config.yaml
n_head: 6
vocab_size: 4629
init_std_qkv: 0.0457
decay_fraction: 1.0
final_lr_fraction: 0.05
MLP neurons of a small language model. Each row is named by its layer, matrix (down: output weights) and neuron, and shows model dimensions 0-191. Each number is 128 + 32 x the weight over its row's rms, rounded and kept within 0 to 255. Numbers have three digits each. A neuron's up and down rows have the sign that makes its largest values positive.
After each neuron's rows, "fires before" lists the tokens most often just after its 100 highest values on Wikipedia text that the model never trained on.

L6.down116:168037142132128156147084108129134158075124088165115172100126116069105129120116101117134153152067149102131106115130111130145168161127174081082134149128078149114131153087151109174111118111145131079131101104103135074071214147091112090077163132135091163106116090127146078087122103163156110122088141126147132175113219133154144180166180153119126064089084103134133150154194109147148145111118108131162104110128137134129220136097131098127114143163192107144117188129105081148155122083155048101154106172069117152179128137116091100105145142138141152146187114103133091162121178132116045134
fires before: "===", "M", "==", "|", "="

L7.down54:079106155137116104116157148142126151161200102185118118124160180149165158104142099132119241138155097127139207098142179118104129128144113103153122068132145185130163161108091131113168189094121057097122111105146093109131133125093122157150131130141165122117076152112075182154093206132147165129109107068188178102115119109109130159131152105175138125139097134130172133143155129148129082089147160126131161133209147115151129119125132095159088111072118129107126095110160116070068114102094118175046097109163115102051115115092137130196104102115150116146169104166133071132106130130161187093
fires before: "\n", "-", "|"

L9.down148:250121114132159144159107203082113009139100098185114132137130106111190135127189170112146121120151168126175132100094109161112105150124040136090156170147093151152104118125154156088156147142159118135144150167143132091127142144174179185130144128154128102106135134130121176187141115139182083124084133116131118120108103114125099124136128071118121049139127114146062085115139151152101163144120122096136147193136140066161118106094175118102122092105108133124133129140178135110114083116184101128156157113134117147103157152147113121131142169100098060114206056115112098107125107054096138131
fires before: "\n", " The", " In", " She", " He"

L6.down469:097151079123087081117104168072134142117141110130122136155126092045121149156150130160132160164149078073145099103170156162114077088085134091114104026136145156130154135123115157111142068128024132128130198115198129155145128150098112093108114128199126148132119115131138187131118203116137093142099120111172132189153051134113125109166131136108075220051132123140094142164163130094132142150137178132069114178084125181152169130101149139168116165169151130152104093102169159155146130124157155154143143123113128169116114116112148130080105110123088161090101110161131100133124094186126116111
fires before: "\n", "ology", "en", "erson"

L5.down267:125136107154109100147141123075142119066169125132111111152109101142120091064144118148110152123137146149115169158086083123163175122159179096142145141152123162093103129122119212107081097123086167128140166102138155101155155182161046086182128132127162224118157053146071143141200141094154102160143134113121126108167109119136133100165134124132051145117136163119119114107144162120071154125117074144118114093102093085076152159126172090169133091076117113153145094064203110074188150107198066105059105128121161132135109066108189127150121118139126132100107132117118152173132130107100122121
fires before: "al", "ic", "ia", "ical", "ile", "ant"

L7.down36:105150151170190107120055149134197060145109139113187118145160166123153149122142158106127093110159067132115128087105108156103162128134106121111126137114089095147126151124134140076125101087086125156122185126153144140172111122163135129142138095138177132151119144118132209122139120163183165093116160119126150105065164126103180137137074078142091137117114187095149151136093123137085155159178075155201149231100096179054128139114147130119118091140115166112111155114102184131121114128151104116036068107146125117130115150102088109177096092130059126139114112069144102143178079133141136199
fires before: "\n", "|", "um", "ive"

L9.down42:171063143076092133132138115121089151107151134161078117121181103106138157112128126095151137144123106121114162129118100135117152122146168177089141158103135130182086151135092162067165095119130104094150095098121143112107123057155095139148100128154138154152139169135141157145070126172180107150161116162129050114114141126099119083110172208155122115195138140117127160195097092083223128152106068124079117174081101093133186082167050194167086149115136171094119193145103143096145133096098146153132155174174188135092163131092081125110138139128099135162135141163076132095175130135137091129
fires before: " a", "\n", " an", " the"

L12.down142:077160087099143096110151102066163152104106184136086061139104159174132152151148136112152138110102147167147171122165137118107171090079162138064150176090159127148092130166179146182123098116056090137147160074150096109060097141120103091147070195119116144159176166115139101091111148122082102102154123097087107087128141128099128165133096185194124133157100174140149148130074130090162094087152105099139153158128195082084141112158105112152135142125029109131165125090128109094142111124112131117089157092134160108170140162117062128111133103153124135120105138085126098181090111093199176130
fires before: "|", "\n", "."

L6.down299:121055113149147095185115114101162059122184157156145157113106145139182135138091078146133132139138136128128177170089085162085099123140059156098126076136130076092115150189105144099127180086082074195101170096067157113151159083162102167138147148134163139170135139121162105144108142127145051136195144131154067091133125098104120123125126111170123103130152185113096165117127076133113139212114163107140134145124122097124122147091160139120116127177159119189160094110145162089144190126078152152141119143155111127142107164091167160080133198091198107096146097183119132123104161093100102085
fires before: "\n", "-"

L5.down53:171205135111156108109069164134093137112168149141104109128141166108112185106179110102144127103115119161102121185162110117097130122117134152143128141105147116075115094136076116201114184126145147170125155144127097124085083176115108124093210127057160107102200174107094171107062113125110070137134135096141133100135087144125120099154146139069174086077196172144084069095156115149180127111100065169127128182110086150139093186107108183137173133117137100072076129116102108100095095076130156172161108137107145129105155091094128131141154156148154129112140203174118090122095106133146120170
fires before: " |", "–", " medal", ","

L8.down328:186119067139129128172093187140184083155184151073096101144136154152175139155143147123125133126193115128146145132098117095118115136119137113156144075103087141132099135157088154106131167092071116127109092136117149082135122097121097143155176189166200141133078092204146127139144128086215088118130137125110095112123112117121172116112128156142133090222100143091119118132123076108170144137177098090059068188145092138144120062170115149182079103135116129187081093132137059108162099087130131150113093109146159153176139145077108149170146132136145095099131119182108133099149110083084118093
fires before: "\n"

L12.down20:120137117117183118148162095129090148079151123097117094076127122109158124156149124076180090121125114115153155076130113159128133144119174155130092137098161097140126106137146177107116010169195111132125119126105133099093105110068171081103057132091109143174246119118157142143124141094123141115175135135100108108147095155130164084102134138133140201122109195155140064123008130139160104189099163168138132134042160133114106135116119133055112151120113157079112178117153119101135121192153184125139160135131128101124164125138154099107130089127134146129155176148153164090143144126128146147
fires before: "|", "\n"

L2.down56:111110085149129207132159138119093086106101115119090151133145154112126120154114130118135080130168109130124140041166109140160090127125131146138155139072123186159124106148091190149106122140037132132109084122105100137119062103076159142206114150116119136096125142119100076154164163154168117158114110126100161169097150126125166124161096076102094101110132134183156128147175122145182063115197132097115155145110095160146087099123138127058168107107115135124152187076162061050123108086078135185147106157170124210125093186114130164130125114128161104148178119069134136155081119175149118104
fires before: " |", "–", "."

L7.down274:138067106135147126082129195166148130077120127149136196096111126117092174071122141171068120068144120105141108136104172102179135173167098146186103118148116147101138137125100107129179170146091144090096129112110142116168109092163098122164135092139145115133179119118115134078166108109147134131096122137120159135099128117173075197157148102104102186138136093075085111105165094140119076175094118141075141142159184090116116064156096108167092102124156060124176153202121124172096170111161152083089121162130160183093122154132182149148126083201204123135083086149092097104114144114170156120
fires before: "\n"

L8.down467:100160115201130156116120144097082098115110116130127217172064153056157136194073097125174089082176126089124165152129076113120159170125108137028123123091139125120102190103088116149166192133138125123129184167124143122151112134069082110109086129123117148135148135124161129137192094122088103151126091100113098136057128092133104145158094107095102145173140105140129137103114134117129127139073125108144168153125061137135129084209089171172112081137065165110113135128142120189137113150032177139169101150176075108099109086096146112120135154141147109147156098139093125131115112107134145138
fires before: "\n", "one", "ve", "ory"

L5.down48:145221117115163122092114140097119157160135123114184124149160065109134063127105175109107116117168115131113112121160146100154129095142169168152173123113104192170122173116121125121144088061143160084174133135106100132146116119144174086170171101151133198102105163121064106160132118082195162135112124102124140145155170148112123101095111138091101115113200117077135137131161187166112134119176126135122075143150120090149112135140205126046175044123110074172128113078106089184162144097107170145069142117140188116121136120122116083142152103156092112171145118139107153130165209117133175127
fires before: "\n", "ated", "as"

L9.down120:063113088157103154091085160134114130154152099092144147099135115116133122176145138168087178197154157149100115149132145136129141143096071138142197120097104133101152069110086129151145162089090114145136099080114131175139103137204129175126189181139108161124165109132080111054061096095171160174129133063093162168197133122199115164111144086126144136117144182115122139116144101103137164119115116153133092179120128122100094157121099112148116135124103091107118198077049143120150101126041116136161119092118110153137088155164066155124071108069186142132139082102133111157133168120148157132
fires before: "|", "\n", "-"

L2.down357:185166097119089182157109107100088145094124150152144129081122080163113121160116161170133111075157146092176165139182168130154131119169204085101079161166083149096146148161101104080110120176155140138162155118096141090135104119153177130099079125080131110098036127180143109057105134130141085139100137104105166095149079119129116115082129055086119128164133108108101100180098118156181122169099107127119082177132075146173147106145119143162150095090169174154200129157164142132142136168126169147099083167144092142111120124112112083050125133125152167071088186166117153119146145169140107120
fires before: " of", ",", " and", " (", " in", "."

L2.down371:211118131156111104172150144137120149187187099164122094164103157140141150150109092145091116173165077096136090129130185150138143165157090103130163100146135148116111095094116146084096182118119125136104174053087149113153149089111082114132171068102142139125173107134097158123148158182113079139191099058135088103119098105150165162107122122212112102141175157107189113081129097122170159126141120160175165105093118117148103140131088152127160120176110102130121114148168138110097111140199095100086126080169069143084146100129109146166169131134116086180132100106139095069092097125193054164
fires before: " |", ".", ")", ",", " hold", " state"

L12.down73:144134132125123135084105121140130088123117151176067107182098124141098115116107127165119124155122147120115127120112103114122052104126118164168123097082116113131143094054078101094162100176010105178225110111086110120154141172147180117081179158118110145124141126141101087177155135096131141130125136149070122118161145183112068129117098089135085100153136130113169134128085175185106153132197137088168107063185150088160113107072118131163174208193124126151078117176108115127088145090109122146181114132094119137118157113101108105128124188134097118143070082143128091133149145101129104161
fires before: " |", "ver", "C"

L7.down142:181125129140146158163110136141156021098130152135110150107135116086141150101128123131154112187187113107098175143133099156118103094152082076134138102114150085122078127135133165101104085110102074180182114156035154169130156123184152130123139097169170097144086095122146131105193107101173118157162125150150125096122111154066143101146187121149131054138140123113084068116088148084160191149122187109130148180098103134086153093101139111121182091134155117081107161117075132113110132101150115145190117141079145074111155117125132126151184127137158128155133100128116155183172065054174153117
fires before: "\n", "-", " -", " Al", " The"

L12.down466:103098164126045108199097113099166191104060137092072155158111132103167110131129140090131144122104124135125129173134168146080184099118163175179111115135120142120132164132139144133142148158157145138125052088220111117116086121107137087182070139104087126137184111140159078126184173136132117106119136169104149162135076124100081138119139130140164146129106081145104160111066149160141178150128132097108114191088152118157193138105058116160175179143136096149125142067120129175183136168160111077101146144140132098208125164141099116115109176099154161109140112147091069168114102097150144107
fires before: "\n", ":"

L9.down202:122120131130151169143062169141117192165087142158101151161144109146069101088081134182161130153137142142196121164135173197075094107184144108080123113112189100130146158076037138110125137122106134099163196177161136106124159089100181125113116096078113122208130103146096123118141166112115143146166102094112089087128085161093094091147139087074151114103133168126117124115076114100141074142131097149170112141184174076074119110108108155161157147104142134137135103160145139155139118112131137161157186151098063194131151182142091132125084137121178184098120098140104119133186166148108122157
fires before: "\n", "'s", "ian", " (", ","

L7.down145:159127191167147092168169158133117171111051155142162143090088110104054094169102104091132093211147134119111126119169109142124125132162141117192135084164141138098109116089139158106152168118094094079140124114118104180128174110162086133100202054123129111116048152101123162138195126109116096075118126144167147156170189140106125134109133168095121137122164153144077142114153141085078157193139139120130130129131100147175144102142090115144068092195178109093129113121072112153093113080163150084123146118090175188107129121189137124106157093104145129122115149131138109041174109093119148133
fires before: "\n", "|", " of", " |", "-"

L5.down160:171108109161115142095105147140089108173155138130097074178118156098094171094128137085121092065127113126123135140110081122224110167125130142119169153162119142127189182143083086066126125110149124170119183094114115109138095075111183101160085065140100152146093140226095136146213118087103204062089128207134104180114146125105096100153138136153143073144106122171164127108132121113115089126089097123112122185132130124152096147165116133118162138132179066143124135127089160205148076117084130135111105102167084106165111176138099147134147147161118106117139118157159136103160098135156166145
fires before: " |", "\n"

L3.down147:183135162057194156122089134074111138082143155125122154139185149120136127099093156107128130129113159114170125144118119135081144146144084163161162086135102176140111108109165128082159199083160169194122111121173110077167146105107130102093201093093107145143102096082118191129123165143130086076119112108141118110183154128092155157148091172106200085149096099128077146129143100142108070081189105156162128159125133090187156155109108164132112114130093091151148048146172127110102181103146129108185131140181123102101095130101183209153176135155176140122112162154123083130144123134098096106
fires before: "\n", "ic"

L2.down188:126072166086047170105125138133137117123131106166131130106136103095136079085092151108105157166093158140145084086129118168141110161140103037169122195075137110110137104174076136095156147168136134157138113121177125127167058120144140187123177104058134124142168114156155100139158178153159098117173134131095133178161108133114085159141117115075184167081149174113086154137084155095113145056125074104142154091149133077119138089183114147126110132142134050109058087160118132138054127109098141081118121135158142144117121175130162145183119159098130131147096124159159079131167104146123142054
fires before: " |", "acher", "ing"

L7.down132:101131166112153154137144121082100098120110065069115118175172108131163053144131122160081198090135106115177133082109163148139121182171144148157144119102162149097144096171101121089163211163073092101086125117140136119085139079110121174139161135190062168091187126157133141098158093115148124162137151151127107093159098120162180134150154118171173106143190114131105110125155139129108140083159158126074101143187116116159108113109110131103121165112107099177138125159090138165196088103156163126109123105249128167122158101112062154120154115148139098063116093132103133190143114099131109148
fires before: "\n", "-", "|"

L6.down492:089052082123135131117145190123131132138116124142121146159057066127149061138120169179157171096157143145126136118088132128135081149098077088084138128137160068109099174105074086092142182134053180089111091090079113108230118106131075171111140147144168106209139156152143098133117098112128085145128173139113089157120152138119132133149145116088122100121146172130097104125125161171130126174121099118116116178108082127080154095129118166152106133130120114117185150202122070172161129183106162093140153168121104113133108127103118099122181058156140097183161099146126160181109105101081122107
fires before: "\n"

L3.down160:122145106095136152187097117125186060112175119092130223129102092095098132132148094109113111087132199187089165129087094066126114095151138108174168172137102086086081129088147128163073141107105141114134091161126158119127147167114117097172143141140136137132137165167140128121081153140074103155096124120103204057157140142094110160148129151106091158121120142121139141108141187162183166136068126076151097158120088158084108119133111111129139079115107128176152119143151119154166164103050150118164133119100090133107142085108129099125148148192087170130102135205146159202112169130181174180
fires before: " the", " a"

L9.down315:113099171108135098086111167096151201173135076090144132122163110133201167137157150105138107099067174137088092134101144147093143159121118084116120117114094153149154152139139129126119138059089098109105044114062163123117235108181118120153145103093146151134062149083119149130140091196164090107091172144175150143109141093117106134132109128093141060151091114121097176158180137150125107125179080112147139102143140110086132103129149144102101167182104150140174175121103106101151133093140137090135106180083122183141177142084124154105190122087089082147152100154117070108100134074127138073
fires before: "|", "===", "==", "=", "M"

L7.down500:158112119164077134176111144139100207148122094160175160135132178119152092121118122164178127106122153133113127193043151144095141119125072174124151083099076134119157071135101098141119170073143108121131158083124115169135104111139101124084096122126151205093116148161152149129092097156165095186133105177171175157109117081149118081119198118130103079068164140075147131174206081117109135109139134107155129123123117090115097109151124142107155147153054041135076163132141113138111089078168176108158124106186118150111174155132153158097107175140158100109173146104123102155103123127100194115
fires before: "\n", "-", "ander", "and", "ress", "anding"

L7.down139:155099134142142174135104063087152077165134148105072088119161176161151104175047129103137135161082147129147133166149153135092132191105122136108131106149126130127152100124124155085134185123119098094160124081133139077147091117100107163153137138157105144171083085190129107143125118113143127145132112180125099111129157136046116169142203098161086090112140189130144144128172137146142122153140159174179162103136044156046081152103084162121084147061118128114084178145167092207123126104178091138170090163152095105139126138128131097151133089128105151134164121079094146171068153077111104094
fires before: "\n", " on", " Ser", "ck"

L7.down347:143104049123155167086088121124115106117132072071160123089132154140119122170070169116111089127104179147109159160099039061113099138188122106107129121089101082154161135135132149137122207191141129124142112082095062165139123109133074163117127129118094102148082186113088144201153123095126135101084118091128126102158118158099132183156135146103132077117134060148091149114115116152109105124221156088128108113112138136180129171175131154148135125117110194141137196122158138135128130090154094162137066129173193122132132161136082131123197143101117101147099131173086134135196153115139093128
fires before: "\n", "=="

L9.down58:036125126029160164106103107153125114162103176131120088097164130129117086154154116141106113189144213127146149102161137168155131106106148154127126093107119122108143113128111164091078134152019154123106143185168155087145094165147070107148152081142122108106045145091138101165165128090144147143112134161111181122077066108087119104118064109086137153177095127131196126184098125134110114126121129159104134112107141105106130148169096145122125123120143190197099185127131157133140176126131124141104128098133107106136100145102172122149114136141133121232086101038142107130093103131146132147
fires before: " by", " in", " to", " as", ".", " from"

L8.down235:172165155160147163090133157160119111108124097131147109149133085099159147077122133100141187104129088149096073093145133089141125146130148069117111093119138135157139080128097148124132141151167108090111076183050188143109134079088173117172044100071126124172094119156091081086153153101151195131133166113152031105102140085159085173098072140148108058127159136157143149131195121145167150134107127118125184130133113150127164111159162130191085052178149129177143125152101097152158111097118160108141131103162100060167125124097184102109119116130167119114150148153165105130175124142124093085
fires before: "===", "=", ";", " |", "==", " L"

L12.down485:053113124139159103110099160110176157091204085128131161131109182171120106138121170146080123139109092143150064126131153162149087137086139096126145160196084115163185145101076170103127136115138116109096114130129099145153151080117143164129168161143143123086136059107137172115212161161104135062063164149115182147108122147125078126098131125171131107095123150110108143125143119189120156086140085096134189108076115093110091145133123122096110086146139096161141135121082124110154181143075142165099067176159113169211103102107151130116090117207084146084120122188145139123069165121146121118
fires before: "8", "3", "6", "9", "7"

L7.down438:136079116133071131126110122205121124170089129153103152129136145120156179173134159155138164137100138130159083129124179093160110138181105107145154169131081171128165141126121153174169188105060092086092146144143155148170219136110102136116199060131146117090040118092104109141120119123130112120075157100142160151129182081097125145112100104139132042145099095128107115170188136177142114096143097115092114115144092115188181099126192153153143122134114122121123121146082062188110147062069098108163126130072118142134103113075136127154080142098150086152142115126083101126116138082082154121
fires before: "\n", "|", "-"

L5.down394:102121101131126150088130165151123178137101071155184102138128086127060128136158152174098186141130114134072124182129129122126161104229045113130164106131111145102131128065110101147152143092144105086110080128100096075147152133115060113155158149130167138135119169127052097114107112163163135131135108145133146126140121125160129144094095137111098182115149132137129105136211096112078081209195141136161094126216135086147145177130149140121109129122107083107125124119192151116103130103064164095092132163133111115101150162134149137100048118115181119146160104136158130146206151186131151175
fires before: "\n", "-"

L9.down465:081129116094105121143148091116084115139063174125156131111138133143092137119108160112203109222136148077200114124147117109091101087052129078107191165114120105122123171118107102169170130151074117154130099086137119144131143148102068118122184068088158179120095134146137139119129130157126148103162149149072177128115126136129161169160168110160127118136139103093160130126072092095123158052141142113174117178167094182119101080115115154160110105159137161130149109130175115161138150196130192083099077091137142137101167119105111115186155112095075121118100181179093113201107102091092085151
fires before: "\n"

L12.down303:030090129144115158106168108144120172124078136110081100138143146088132161074161120113138152124135138136090177123162087138179120060161149126152141118142053058143104152159108163097091085180126116122103148150156102105096111161153087146155144209129121144149102087123182126082121165146086123148146135142119087095081092123161128128096192140104120235129138103110163112174059171143180119128191154117132133169099177154121091107151124143125108101074113066068100118128157151103126127113093167171121084122094146144091119152140153057143101079054112127134154149135086094100112111123120137141
fires before: "\n", "|", "rough", "ree"

L3.down464:161158145103157150143179120178166138119133095137066111109182162111155119129136132128109046125190075111119170190148126163171101112098132153096092119093134183159122077200138124086134101109102140104181186154135064149136170141128117089194161055152183128131141178104141127123155108154142147190097126118178175120085136065090099135160116199124109129139081122071110106139146152097100133139075154144126172132131176094129141075126191156059152160115138108098132148075125104115154050107141134150131180107137167147121150117097114097128112165068121159130156118171154100158095114131104092104
fires before: " |", ":", " of", ","

L5.down282:177100158074124142116120110146147153107102075085127128154094149120111117146154129159046133167182083070151139165137143138180143138119164087106126156095103150161141132090127131153086127145158086199183097060106156142132103095090167104154102100120157128183092119120154133165178148141195157108111159104119102122164123167054087133108137103181126105113177117074164147131171195176111129167111128134059155154158153141183127107146109108108129131140164169084122148150152135084117122130128123124092107145076075148133183155099025130174167140142138111123167056143121059154138172146128093089
fires before: "\n", ".", " |", ",", "s"

L12.down313:071178084104174188143167121081082140086109110142090110169095130144139142086126127162124157100106130153174119139104133144114091141133129129161135170161115130134089133115111126119084147172122134103144065136111099147112137158150101114192127170150053142071177081124145151122158133116147119108098153089128168125144135086079096147137175141087122166139102076122139062147142159150115192171094138081098103020194127140198177113129190112108069106168151115119137162133115120135128064094133121094186056142088068148116109127079113068146140123150074084133111134105138085147104091120136144185
fires before: "-", "|", "|---|---|---|---", "|---|---|---|---|---|---|", "|---|---|---|---|---|", "|---|---|---|---|"

L3.down167:185115062200131142145065122106114134168142151163110113072180118149131172162162116122093156070067111101097172069121106104133153165104172102108137101180094122142127196147069081111087062135108155141159142119180125127095165143141104139085163135114152152126148058190101135121136080112144066126113121152159120146098115187125080080146194131127088105106074094078142145091089130099163118098058146133128120067146090110122129074120162093129113151127106115183155073105153163138172113151089131111187094141136103136163129134137162130103126135146133172128124124138141167058136162150085191136
fires before: " in", " by", " a", ",", " on", " 9"

L2.down283:181184159103074089158078107122111113191168098104120190151125157111117129117138110082165094133107148073131097173089127146109075159089122074134161177152069130099116164127180152102115125120108117092143120082132098061163108106147174153169135057153190161123113148169094118105152091102194109151112140134114114164148141110149128158191143075164121064116073074088111132078159118094158170110078111175135117152171138145128106128119118178101157082083121135135148148106146185146157145100104152059187116175150179102155146141102128130145105128100125090124113140131183053141143188135148156106
fires before: " |", "[", " votes", ":", "/", " "

L5.down499:034127147126135135151122132137170154123074116130181096168155105136126165140131176120155153144147103147176147118130099131113162075082092108145114110107117163178131124116158195101089165110116101126143111103078114087154092127139125125142142179097185176179091099138055042114059113149182095108163145094128120125109090145078183138181101111171079139120089106082109103151049129147086139142140110049124139142084133091150103142109128148112122102094111143115091140107138135182134076105172126194189144148154112114140156116107143176171150097124136149125109174136106106128046127064098062134
fires before: "\n"

L9.down368:099145122152152158087092151131106080128098166119129138179128153142131110162079177159150176077140098174110160131141192145166171174131119027170102113137138139170082077118111095130169136125172167153136094151083113151156167149116117145080174175123147081134140131134103158153167108187064185102138115116141091118095123145196162179090075106192131097117114036157101148132106111067164157081114157146117116159134094099117142122134076109169120148133071082117141144153117167141116079123114132153073118130088134136132171119082150151174149125109108093174130108179088153139179156159143069104
fires before: ",", " he", " the", "."

L8.down468:163076048148160100140097159150106104169141147122112206128123128099113141106145148119119035174126111137143113207165111130135106121172151157129106121117134110050097137146152156144182122066112144133139112112096164094077138099117149131225088113124120161115104105163135134111152130147204124112135121079115139152133098155087179103092130207112118078169110145110155106105097157174126140094117144140162115191068146087019066082147108171132090160107176122130134143122162106146138134091094087098138075102152123106145154192160128143110112109128191115125127128131125169147105122174107150173
fires before: ",", ".", "s", "\n", " |", ")"

L2.down94:141175131109150167135062162170161099143136136073147110117122134152119191132127097101128126133131164098167065185126138162119090097123098111123143094106161135151143103119154093120093087062060143150180114111152112133150104178154139093121140169172133141085133117096140125078123047126182162112150102116169124141144134140116166082183131130122103125110087168069151158161090095119125088100115126072125152197129139174130069044103173190104082116139106149168115119092142123077129078077071075171150131128141175119082076113126102137162095145133163131097071076168104170168075174125123141138
fires before: " |", "–", ",", "."

L8.down206:083115115122114100130109094107072091158112093075138106154129130181183080096128155128168186142137096145118052109154217148116133136130119162192117044118118084165170168134098142156099165089117146124159085199108142089124098118071072164076097135127163118124078147144125130150158118136089146116117114117097210133104138108144125161170173155087140141105121112109132126137126145139147129136066143172152134162132069151152064113105074178122095147119146099199211085100092137069113128129136118101137136092124073165137148131139142112178127105159104136071148096179091071158138097125170132117
fires before: "\n", "|"

L3.down150:157162104112120143159154194071105169169135150095141162165132099121134126127151133155134070102154096123122114177044061155091150131058093108085101129156099139111110204078103118162139111174098164130102114090100103090136161175155074123188148195115120162152049127089099156164079160112135100107154159144160137125186119175155092180167175132059104093092150147113099094123153117098134123134143116133117156149158156112137084110140132060138096159130138155138147095109183051145195116180166130150154122152155058147150155128149157115123112109107102077152073121130115138117078139140140093143
fires before: "al", "ic", " not", "ical", "ia", "ium"

L7.down248:120157127106125135140136117145154146102149156145204101139114082068144088132156168108162106135151121194195141140093129122134137133121114077095132142101121112178110109109132200123086147169084207104087086153155095101138072125148117120147135081088121146166116074151103129137138146106117130100104130097139154096134124131158101075088084090160192186123148089088159158148102112155180131145173065118159118179158116180150125061144075158119096113099136119141233138115119101106180140135157100116108164114137149115061162108115137105157119117100110159108113100082114138112209110082053188188
fires before: "\n"

L7.down171:104223114128115110141161126143107148117120107095081128095096072157140119178144122123171065198103120120181112096175147192095128106148156120180120099107086143143076173161140137231131126116134127112094032108121161109097134138142206191135121146151153114141114119130129114060158170144132118111150120176105163159162130129068168152156158099134145111176155159120113137123142133180127136128109077075154141148138155156109151144154133077100120107154214052086121173152118119157126106125070125141126098095149157143099132116062097108137097109134135177060126108158075164124085161121141141138
fires before: " be", " not", " also", "n"

L7.down266:104110086055173084151114162144181110189143142148157171091081125081191198175125097098110119133118163125112122130156182140142127162144111143150166122105122115132127111142150095120132082162156121100129102105139102111117107144136094126131100164142138139162092162122147098132099124132163183121148098105210156097142131196117139109156125100100099133192086139127076071096143138163121187205073090079077142072114134117174135090152124120106195120140138043148115140150143116146082129144050031157128148098104056136166100116173152144159089160145141149126147106133147171119108177157140168118
fires before: " the", " a"

L6.down402:135090127113111134121095124134164132137092180124141174110119139187113108105141131153160142101194067117150206156109151097055099108070113126170093123156116095095151101170108109078151204113144115149074126123095090161152090097136176104084167127142128150099109075121099099142120111086111104120040187170100119095087117117120078157105186040163164104182133121127161140120100125141174142111187177159090154111146106128124137131128119152145123121106109153119227059202168118093140101114115175136084111093142156145071142092099129153167091116139135130127136097137115089188085140133152130131
fires before: "6", "5", "9", "1", "3", "8"

L12.down495:139066131144150099132130123149083089085129155143146144135099115125144148105149153133139114105120130143130162078136163173132106138117129131124112076152122134160092153153087182149163084179114149175136096162141106131152098107143084125065072176092202179128196094118129121152131066105131129158169097122081128076135148053164103123100105125186092137206095075100129121110070113158142140161196165128185096104111116121086153103188163153099098055166107125103181160119188126113153162121140077104117029084101118161121107141117149110114167182170128140142115124106084094101152129159172165150
fires before: "-", "|", " Party", "though", "so", "\n"

L2.down193:197089175121153069138181164102143060114185147141147157141078158164150109065140154112125087106110124143062097162119106159112105126127175094172112132154158142131173148126128077124087116114181043145132184101105108137133190129053125109175181152183214113108102142142119109115163140147096142181094150105122117146143161105110195083161143088137136117131106076126139107134124137167137095120127098179097117106129179085146025073124108109154141134124166152104116126122104113159146098182108144166151124127126147151156130130171095058157111129098105083127083175133143130118155118105144195154
fires before: " |", " and"

L8.down181:109076104065168127124174153162104132167066111145145137174119117179130128140126147142134190121102087094139145136086100130153154110146144116179147120200069100181174152150115137137146185118084058101108125121086140151129122136105114182112178136181131137088097102132063166172137093064094081082145124096159128126100148146117103073120126105127090089157134116135119120100194045155136126131124125083127135105157174114140172123126084134070118108169130158123123126132150089142079141121156077076066086136166085109154116204137086143185137158119146113144182098180084091081170075158100147132
fires before: "|", "\n"